Part of a small language model's weights: vocabulary 2048, biases.
MLP neurons of a small language model. Each row is named by its layer, matrix (down: output weights) and neuron, and shows model dimensions 128-255. Each number is 128 + 24 x the weight over its row's rms, rounded and kept within 0 to 255. Numbers have three digits each.
A block is one neuron, or neurons of one layer that tend to fire together. After each block is what it responds to, as a language model described it from the Wikipedia text at the highest values.

L3.down428:134128118120181107072111128120156126114120138142119159179133081119162151091070111149105129124124132135129131137146123097143102131139125122159103125158105132090134098072114175136116136164169136128147114115152120122114129101150143128159181165096123120124156143097125133138147115103126098180180167114119149118129126091148139101156114104135130126146147168102140099136114160125132133115145
Description: End of name boundary. Punctuation right after a personal or proper name ends, such as the comma, semicolon, parenthesis or "(born" after a bio subject's full name or native script.

L3.down736:158124106108146144136095142119126134153154125131129151103133141135158113146123139151150158178098150099106118156160154128100143151159085110106172118100134086116120134205110125110090147085127111108117155133140131131177126101113145106122124141141123122140114135090104157121124174175125157196094128125153156069112116120127140115136139133144084132084134105121127154127135168173085133097120
Description: Word-completing pieces after consonant onsets. Second word piece that completes a word split after an initial consonant fragment, mostly biography past-tense verbs like sp-ent, w-ent, l-ost, g-ave, and also nouns like H-yperion, f-leet.

L2.down24:112118102123111149100113147132120116167117131145121154114125134111120088132109114108127131124125135117160145152143172123170177105132107134137142126109134097147100174112117135103101151156099116134115080118157149109110199116140172140134105122110136128125084082105086169137137119102130157166144186159124150120143189097122133133110133104112119129077100110160086143120143171126128155090116
L2.down191:115134132135164106126085139134129130100147121139123119135101126118136106117119136133123145102098118123116095124112120115094115139149141073151144136129087113114108174165090153148101143145142103202084101143136127118122116144140136146126157098129094161121135124142092129117120138124134177143136090147101139089137124055105130093101099137128110137126125109114182136145084149137149180132157
L2.down489:110115110129129122113133131139133147160127130155102136109127153123137109107109127127106130132129098120127122190141110152145150147150110127127191123116138064140134151136127159116146153116110110151055125137143147132126185113131201153128186123126135123136108078117125173128122130091130213158135148163134188122120110114120125136102100120132113116107134157149100189131182092126171136110137
L2.down618:125147117144136121123121121139156112118196126101112105104104134120126167126141132113127105084130152092129141157136176113176153103085131115119105133130142185114091145138154116121143127100122151141135151102173119159117112159109116130122112132131136147135156115157105139128116100146135137103094157098102144122097178090131139126126120154114114147127128146119122072095096149136205109124117
Description: Finite verb after subject. Finite verbs, mostly is, are, has or was, right after a subject noun or pronoun, often in that-clauses in plot summaries ("that they are", "the baby is").

L2.down375:123119117136108136127142164068127127143137153104120158132084110115158134176107104140145156148127139099139080110126103094126155111134138094123107129134132125118115093096102077093067169136116121120134140096114154117202113173150114164144158126118155123154119105128123118134153184098122134168091138104160138121115122121120126111124106161125134148105149123116112145127115154163163149171116
L2.down454:109138120142100085118127152126127086117168093135119126125133141118137146168134129133131136139124128103142129128134092140112111135127122152103047147115100159107112158149145109126115146158176068113133139150131094094122120118148153152145125119111131149114071126077132132119129067140128143145140153126171176130149147108143162110128150157113111108144130102158124122123140173129120103144097
L2.down670:116104130129118093106140161089119097114106134141123142126137149124107185132101117159131149143138122122116100136119111118117138109108117117115111140138158127106132117125120085081141154166187112086124179106127142100141146157132147174143147097140143115102131115146099114152123170117127113142048106111151119171154147128134151100096103129140115121175104140112120125125127122162170118168144
L2.down985:135127121109099128114092166144126094132115110143117147135120185098106174153133117133137120148122137106131128142137126172067142140151127134128151128133119107135127146112120086103076166111100136110145174117114122113185142101117145161149225125128118162147139106151114135132117187123130109157091155116160119174136085106120133117101107089127094110123115120132114169142112093142162124124090
Description: Final digits in numbers. Number tokens, mostly the final digit of a year in birth/death dates and lists, also coordinate, table and name numbers (184'6', 198'7', Salyut 7).

L3.down38:129137171119166123141135132134130133138118106141125183118095152126173091190106107134124134121152111096145124158082130154146160119118084136095160156101131104148104055114078154106105131103141147079164124120127136080113112135126150063110148137134132172145143137118180081106138132147100125189141136116111145151143112141120145149157115149125148146123088106128110159135136171149125110122136
Description: Mid-word continuation pieces. Middle pieces of common words split after a short prefix like c, re, sc, such as c-ert-ain, sc-ient-ific, re-view, chart position.

L5.down100:124144116102162073108119192127130100131100147105112177160127123151109138068120130098131115129138134112144096090129144123118135161096139135125116128144157070146171099109120115134140154114106138161142087123111157166111104145110115119136129145152134123092148140090135138169111121122104127107155115127123146087128127129128156125118108088118129143135122075133140092121122165120130163086138
L5.down114:100112087122150129132102108156126157123164097127108159135131127110159147128111153158122145104141096123144137125103148153126118129118117152128124151132115114143137126128099114118178105114161126101123123159134157119078117150130170151124116151099083064102132123154119194152157158145122209159149104115117174124135117102141090134107135191112112121108142156152115138112095114125110122119151
L5.down149:143131143138127151141128120095073135120126088141121163151099133145122135147116146199175139124129140105143136135105098159141080156112162103139122131105079118122171125099081137106143086134179154099176136126165139111131135094091096115128152150102103143105119127146093097136105135128134149129177126190143131158121093100147136138103136149193096169126138145115083123173132078117095112142163
L5.down262:166159106141142089062137146121112140151137111124122120084135091142126111169150116119083120088132119137135110149113131105096134105085162074156155116141162086097139154137127082151112106119150141086125154146150100134110139117102124115099125114133166111099110141157132126109141160122141135097130117136133139145094156137144094144114114119129140128121133138126172137133176109127146083146064
L5.down274:130146136123106121123093156107121075111123129155134157136129106144144118112107157161131119144125195117139094102189114147112143173100071105107148100138120079106109140129084101101126139130132142132125101118152125127158087110112145115102123116112135154169156123120153175134075135114151123135111167165099127125133126126068125132110158110142130128144104122105122108105099112169109163118137
L5.down293:130109081142105079123135085142123118115139086163126163147122123134148165105113126131141168152128128129139151134120130088143114118138167115124135122062137096164099129144141110181165128115097125125119116125143160109121140129114132118134138117083161136154138170116098160160130150104098157113147117138126143112136103128078157126123155130149134122132098143138108136150161109105104137123113
L5.down303:174131151162121118100117122165099114140162128103154122087126169150102105150144103099106127086163123144144120084144143131126125131115141098096166121134141100134102137163134158116123117114136129164084164156160124118154127152145133121125125131123114145128107126106183135109063112174120104143159149126120072111107099113132107076105156161164158097110098163117125150129147125153151098115124
L5.down327:132173112134106122122113146110143128141158125154106179139147137134149136161124092134125117109150130134158135104158129120103143128094124114112165139117146090107120143133147092079126096111146158146091082095140130127164107111106181144149169141117103100127091126112160166141142157132107121122126125137104137097151185083101108069118109100105177146104096129115136114075175150134135182101116
L5.down331:160186111150129160124093135182118151105070132146108141137124178159131139172126089073125072119146153105153144143120138137129127152130142099096113150148132085136081127079118120130143141098157120124104141138146119150101141159144151143121120153150137116138129134119166131129123115136131118125154099072120112126130120087146092113134115081076152125109116181111092092131154143144154124148106
L5.down437:104096108164115109129126140135177150167166143123121125124150102131157161126120148153143147141097107188146115111190120114107127108084129194126150145101120161123155144103203125146129129114104096086059120143106125114112157089105148109147118121097151109124139136114113119120106115141091125156101136084099170128131115171133103085108119092101129098093118121154142132121128128124134143116143
L5.down670:125139154151146169138116092140140122134125110101093140195131145166109108154121099119167122150131139138120126096103162142148097163132098138113138129101126206139127127138164153146149144135097130144125126088149169176122143137134131163114115098150116122141086118146140100136130083130130093137122127129096124152147100142116144089137133211097140153127116129150094108131129145099126102140138
L5.down697:154109159143129100101124163139143111115122146121100116087106121125112120060156143134114154139146118137128106132125135108128122118105124141153157129171132091102141160131132148064160158132096121121086119121106120160120130118114120127150105111116166142164127091138130135155175133128129114153149169152146181098145132127119106138102109102122139114155107149094149122133125169101116141118113
L5.down754:106136116134105153101153183128138140112099122167159156162119117099144127174138094102133142143127108158177121124102113138158138154124151058112129141127111118153119107087165117150115118106140187084083119135112084131112098099131114129139176155085113115123135105122114124137101149150134149138111140129087106088132120145120086119155146156122134194129122168096119135126113140111115130141118
L5.down837:112166141150144157133088153098128133142170123112138131165098126117134049138118099160112121121123142159178100157112137142162142120112119133108140076156061151126104134093114147111173136139116139111162125140144126118145135091131124161120133126124157137147133101156122149102120148130124113069083115125168109131129131123166149114123138168138166143145119145143174144142142088162146137138151
L5.down936:141179136151131141095066138102115130153096134123103124135119116130131120120110093104159136102142126147170106142154123106112120119132118151101175175120091139118077121144109124100160118125091126132156095123168121132122124119129173142108161142111174131088107125173171145083161126129123164126125128141143105152107115102157150100120142112117195118112091145123163129145136146158128092124138
L5.down939:161113138132110152143110139141116123184099124161091115102155121151107118145127133146148160120159116142128149132138111132079118157109102125119150125114124123099108132142078097078134100142146141127124136146104099175077160152139136095155162156120120146105136092096137136147102154145131162104140167112142117151124093126135110142105137175093158117092099168143128176136161139139144105127118
Description: Mid-word continuation pieces. Second pieces of common words split after a short prefix (w+ent, l+ives, th+ough, m+app), plus verbs like be/go after will or to, as in song titles.

L5.down258:138124146114139151119119130190121120151101134090102130183102134123149094129159129088106156157103127106130145117049132097137120128115087121137129134119101133138136121083150179131128134110074180164134137107126124144136121114124140125157122148125137090099137146120118141132113124129142146131123127113165123143124130152136136135141111151094127118119105154102110123136093142108173088124187
L5.down286:163155113165133101127105131097112185133138138096112121145093183119124144125136117137111153107135145096159070121109123199124120123133146142086151147128113085119152158132136106185139171141117125114116120102093106110113124133128101148152126128121108097172109123101107087174147108148121148111144111100092151133112192154103142109143151136128068150128148113109155150111156115120170106110159
L5.down392:120147119139086154111133128149137129123134123102138088111103142107132157119134156056109113068113162163160117123175117181147123190117147172100120112102121108147129166110119146110144129136086077191139113100114145121106136117117152105129149117125131123127109152133155111110143130090130142208157106135126145124104113114110126140146166130117169103139085113087142133146133155118117164133133
L5.down397:107177129138153135175096171099155117119139107148128134111145113143152099130099102145086135090137134164092180084123125124095092118161112156135103150120121150097141111147152111146117157105107135101147128158134125101132110137139143140149147142130127098136151156107132145144142125171076096140157136163095126129083090117166142135148115178129072151148135133112132099113107123102133109130150
L5.down477:117128127114110124123155109115127133155123169103116165145106148144150123109136109076112117108126144114127131101145158111118111122161135180132112171119135098153135093105089114123111171113104146152135096134123126086188132152103118144133140086151089091123097172136120117087126106104091143179156111126157103101126138147109182136139115189102159141117115154112156081163158145105137158164141
L5.down537:184113123132123158070110163135110159120146146134146138118158109081097117142113120108159112140171108137209159112113131132133156120100114139086153141162136118138115147113108162142121134134113111112135137132103142176119173171168138103100156152133127147089116151112130137154132113140138187144173105088139164129098136141112121127136115122099102080141114147132120127126150120122106093127130
L5.down592:130155197128117076184132127139183145114147122120193104094096140137117184137137167144131128126147143152124099097095127103122121170125124091149145097118083111146160121104125113118132131135116094127084126153120113094110107116120116131075129146129131113143140126150113099148077149127146172133129111150126102163117144129139155166127123173142112109153173119119112102161095135113116132117155
L5.down683:135164137111118122172098107141140137121157118123174122197138118125129125102130119152131097120153155098133104101119121112118147117153113084104117161153094135124162129118135155100121146109193079161145133129142062120167130092156132162144139113115147162116127103132121129116138106155121136141131108150129153107130093121140148121117146120131148110128126136142132131140119165119168112126160
L5.down716:107157170120135110139154098126146143128100168165072111156125136128101112122104152134135126092091123112126099114098128109128130140153111127090091098151122134061151109126065092113152135130165123108154145126116116133141125156133119128129138137149129141140162146117127173116155092132135105155133182138098153099090103140159104090107121141161111072178111140141134153122130132132130133142135
L5.down813:142129141117128161113123136181110122108123127090105138146159111139131136127138145108148140119152132088138108158072107140167136087166147113098105134112135167111152133186158107126113127126108104118117132107092146138151094150131129150144165120183106138137136118097127116102141127149104123074124105175114157129111148160110148120121162121098105127143105134131155162152167119123133151133105
L5.down856:092152091084082120111118126112108119139122158139136130144130101099173138130112156126098129115129152093101115115135144121153094147062171153161178147120173151135127150129134136132129098142130071137127104109103143117138135143122094169151127149080142146140085136132105142141128165139141196082124109107154116128175133078147103134131148097120165131088130143141137151155099139119120139153096
L5.down874:133141152137118118123113122132142166110128089126110164119106141122131132097127162132144107101102124124106158073135127131125115080143117154156168109113127143127136127089114132116109132108116125125113083116123157093155134116129096140126126139174128144158138170137138120077089137109096156103146128130113138114174150064153183110151097115124166166140081132112160144162148139169190132175121
L5.down908:128127114097124111127094128090138123102160111150097078194114131149123141138128128141100075107146127124116090127112167130171135115098153118132127096143159116113137147108084132108123091152086128142128151176146111156155112155119100105131138161136114114090142143114128160116157088165142152115123068155123122091107137116107142092160115163058130157141136150144109105142102095129128131106180
L5.down959:175163180115161156149129113157095101141126131108135107181152135112166124107129098090118126113153118145125139120149144147142114110065116154120114130159133109142095133153141164164152103117119139116152112140126103123141123137137080111095149130149119139121132180150101110142137156133157160145147111099075107119101104167162133114097153135118131131085126086114172144138104140137090154107125
L5.down992:181126140142158159143105125124105146132112146107158072133116138125144107147218136099117117123131076101114124116150132103071114119126082098128146130093171136141115137139083142088118130158077135103098110110110100089156133147126128124171129111124131128157150135182139112120129110144135121132162133129136116129156119145118099124139101094148125102149118152144137110132149097156132143134182
L5.down993:127162104117110112126105117132123122103127146169144123139128107133162133108128148142126119177135142127118119101116121113106110142134119137208139111130111141126131168144118159143111115121138130096139129124115110136158157121114157156142113166091159188129145176133122153106088084142108166136145191097110119138142109075151145152131148104125138105106117139151089159102108121155181123093133
Description: Date parts after "born". First component of a date, such as the day number, month name or year prefix, right after "(born", "on" or a month, mostly in biography openings, e.g. "born November' 22'", "born' 194'3".

L2.down154:154148120121091113117150135170141094124114129130124135130149147146139100119145112092134147144136116135141151135128174106136101120095129106132109136130109119144099084140131162143144104103138134102105102150101124154095111134138112114131100134127077119142169167122132123117121154203114116152064136131132150111192151108136098112104134092124146122140091127130155098120100083100056133102135
L2.down252:146143121113113110114134130105155092093114141125147126124120140133090129153129127121117133118132107103127147135109153117130101117053134151105139117124152080124097095141090064156062166161114121108150158116117126137136095103119099100128151131143122141153195117132119139110125206121108135166127182104120129123109149101123126100093076088116142113136128169080112085147096129146168141126152
L2.down590:130121111112088105119111123119146131080126162108119081131137169126143112115132122125109106135135118120140168129115123134139108138150109160115144109117124125125119185121127134138144165131065145118131141093137109143088108117126172106141130135126142140151164116138161138121130116088104109110121132172144084170182169114137105122105115134128173110107163145110127118172090126099147124129181
L2.down728:124122113140151104127136130118135101143144136145108138102151133097082116142089118068101146117117128120140094155133146126187149158150124107126130126100116105120121129111134115163123124141135113136093163141147167120108141137117096109140103092128129134167116071115148125107120086131129145132141178115108077130136141097126121123111135092118135134098107121113130178130197090160113123158124
Description: Section and table header words. Word pieces, often mid-word, inside Wikipedia headings, table headers and infobox labels, e.g. Billb-oard chart names, Peak position, Early life, Review scores.

L5.down53:131141141153090090127119147099145117165134133129145129070140110099133121119082122122134115147124104138128149145096108201106148125139138065163094136132132128134103096138142133141090121147097119103144116157147098153115148131137165109127125143083155103140136174103133119107136161131157117173152110128158152138120107131161152133126105072166105131123120115101114167130136137135148053123122
L5.down80:161142122108166124133144153065112111118120141156093108144092132169111133087156119133147164141150093132142136135130138110129129119116116149099126119116122142111133068150165110168149184121113127147154115121136125149169134150131122128111100108134146129135182088154102132198116099134117148127153126133147167134085136098134124086138115165093134129145145134092093155142163171093128149160155
L5.down132:157155111099127101111129100124121093124132108103125149100108161096158118144136124152148147144188095142133120100074117147128083158104105154118131118150150140102094105132088098147161121067124140139107132112089147088089097104127156122113128126095110135149122174131137112088102125139126113092130133148103115156125109112161110106154144146114117129107122161108142133197156121120156120148112
L5.down209:128118110137055110050110120144105163139140126070113121141136156141137156115090094122070115151116124121120108138168129125094142128082134139116127104135096069100154109124145152087119134129107150147105113104152156133134129120160104164080162096125084110160106133132150114103124119137157148110133160118102184092129104130106143162150129115152159144138114135139115097155139132151103121174162
L5.down270:128067144107173171161144094087113156156086149148161171150126125176067120150098124114073105142084134082114163071155119138131103123123106160187105137146140119112112107128128140120142113112155099127097147135137124144145116123139146149131130093131129126130136151145132097172147140117124110099118139113125168144149146149122162079127181142070131101091086110130153158126103152141137122130124
L5.down311:144169141121108150143101126108121110125169165136092062119101135203149125104116128109133142109120144109137105140091142116184120164174160180155147097079126101099175163142111136109172154119110162135138113156111107154144089126106146125161145138111129131151126142164139116080115128112118109112146164153101175156126160093127136121110114103096124119092117120122110099085138121099156110128111
L5.down341:137099157128107128144109114127155108133151116124135091133137104116116122140150163129103106119172094139147161117154093113166138140118111166173108151136103151072163119107092113133129095090122103106132124108128142160152115179152124135128087133172137143104138183144120114116168125090158097110130151155063116109148131132122107126136124158147141128107169096148128121125122110120138129126150
L5.down378:124110109163074096143101169136121143120171121121127127151111102130125135079064150105097146143068135157117114150164129194120129153160109140104107142109117099132121151153139148104099128144108114159075092116143107090147109083153085171090114112125098132129154122145131120124129140157100207148132105120143177113120130151121164157141118113157122134133134111141160110127114151171080157137151
L5.down387:133142111126150120148121139105153141146131148153140110116078134119116113142161134137127125151134142141147129102154100115142097144157151097109143086101130193155119093150150131176169143120105106150185139171124154140126097097136082135110143108153158126166106140130115135082101128093110160177111153159143093098144157098131138142131106198110119105123147122155201148129120117130101132109181
L5.down411:142151114154130120129124148121166137155115121149134099106109114148175108115138119160114105102113119152080104087120124105115129103145084137141122120106092176148159156147146075123146119131146104150132069131104115122145149088176118167119115101130132121151119181152128133147115138074144140152144102150134082085077132091129158118108127114131141097128140117139128107124109109123164115091170
L5.down476:096133094123112102113143120123134158127149133157123111162107108170124100109110140112147127102133084148108135128088151132117208092138130178158137102097131091118154172141130160133139151133135109164093139099153120082141183123119118124129117123095095126128130163111163115153162147163089123115128103083112136133110123127116103132139140117088151109157087156110129192147131156126104125128074
L5.down484:118152124174097131166111126113159209120189099126112111125089105132142141143122105161099107144147091097128125120103109128131107138102121119054098142093091142133132096087149093103114093145158146085090143170103134158098107149159134121137143124147118104136111069098196142133110096131172107141167103108147120132076112102113131136144129144167163104099108183132150140131080131114111112144104
L5.down493:145100135100131033098092095147153141098170165111135124131107170175139104128069145119085164161115124101107095145126132125099152139127143145132122130167111097124129145140109162136141088110137108129123110173118081112133135088093122116145111143167077141163132158140126151151129131129161143153117116142102160158126121160169129101155151117131116098144107139074100144136131149121143166108152
L5.down514:117118190148130118090147123143090108127087123131150124174138116169119137149092096099139132128134150160150114107132122086139100088132132127118139088094088128098120118114143129122147103129101113149129132128141131110148140171112123104082132152164099106148141153126128094159124135100125113091106120153129106134119106143163136117124146146130120131128129111124137082117160111089146114125167
L5.down760:122192082123145109132098129134142170139166123108053131117130124115120118101142136151141103132105101126110129137122136115127139077136116108121100154164151164167129172105140139113117134115136116109164121077113137147130116105126113130166114148105116107136090133141152103139115134166120169106119087140132140121086136114113073158105148159126134123127184125167119208114149105137166105134134
L5.down866:098113119150120101139084140136132154107092149164123092111107137079127093138160148087180118109069158098106148168080091149132122133124134116110127142141123194137126089119131149104104090136122145133130139152117113117130099094107166111135109137125116144160146154140192128113107090146133084156158137109155146123134114138132146132138152168095124190120157155097113104103095148127117101148114
Description: Mid-word pieces in tables. Second or later word-piece of a word split into tokens, mostly in Wikipedia table headers and credit lists, e.g. C-ens-us, ch-art, voc-als, V-otes, Appearanc-es.

L3.down14:117141138101139145128098134106125092078198116143121126124140128076147133138100170141171140138148142104147122114133099108117115120154135141096088118141201087131084135129138102132123145136103089105129104105147151080176156149161146145128148118113116181095128105114123168135131154074127116148104139124126118143141171113128124119123150110132104133115092177142165138112127143121105152129111
Description: "the" after prepositions. The word "the" directly after a preposition, especially "In the" opening a sentence, as in "In the 12th century", "during the", "prior to the".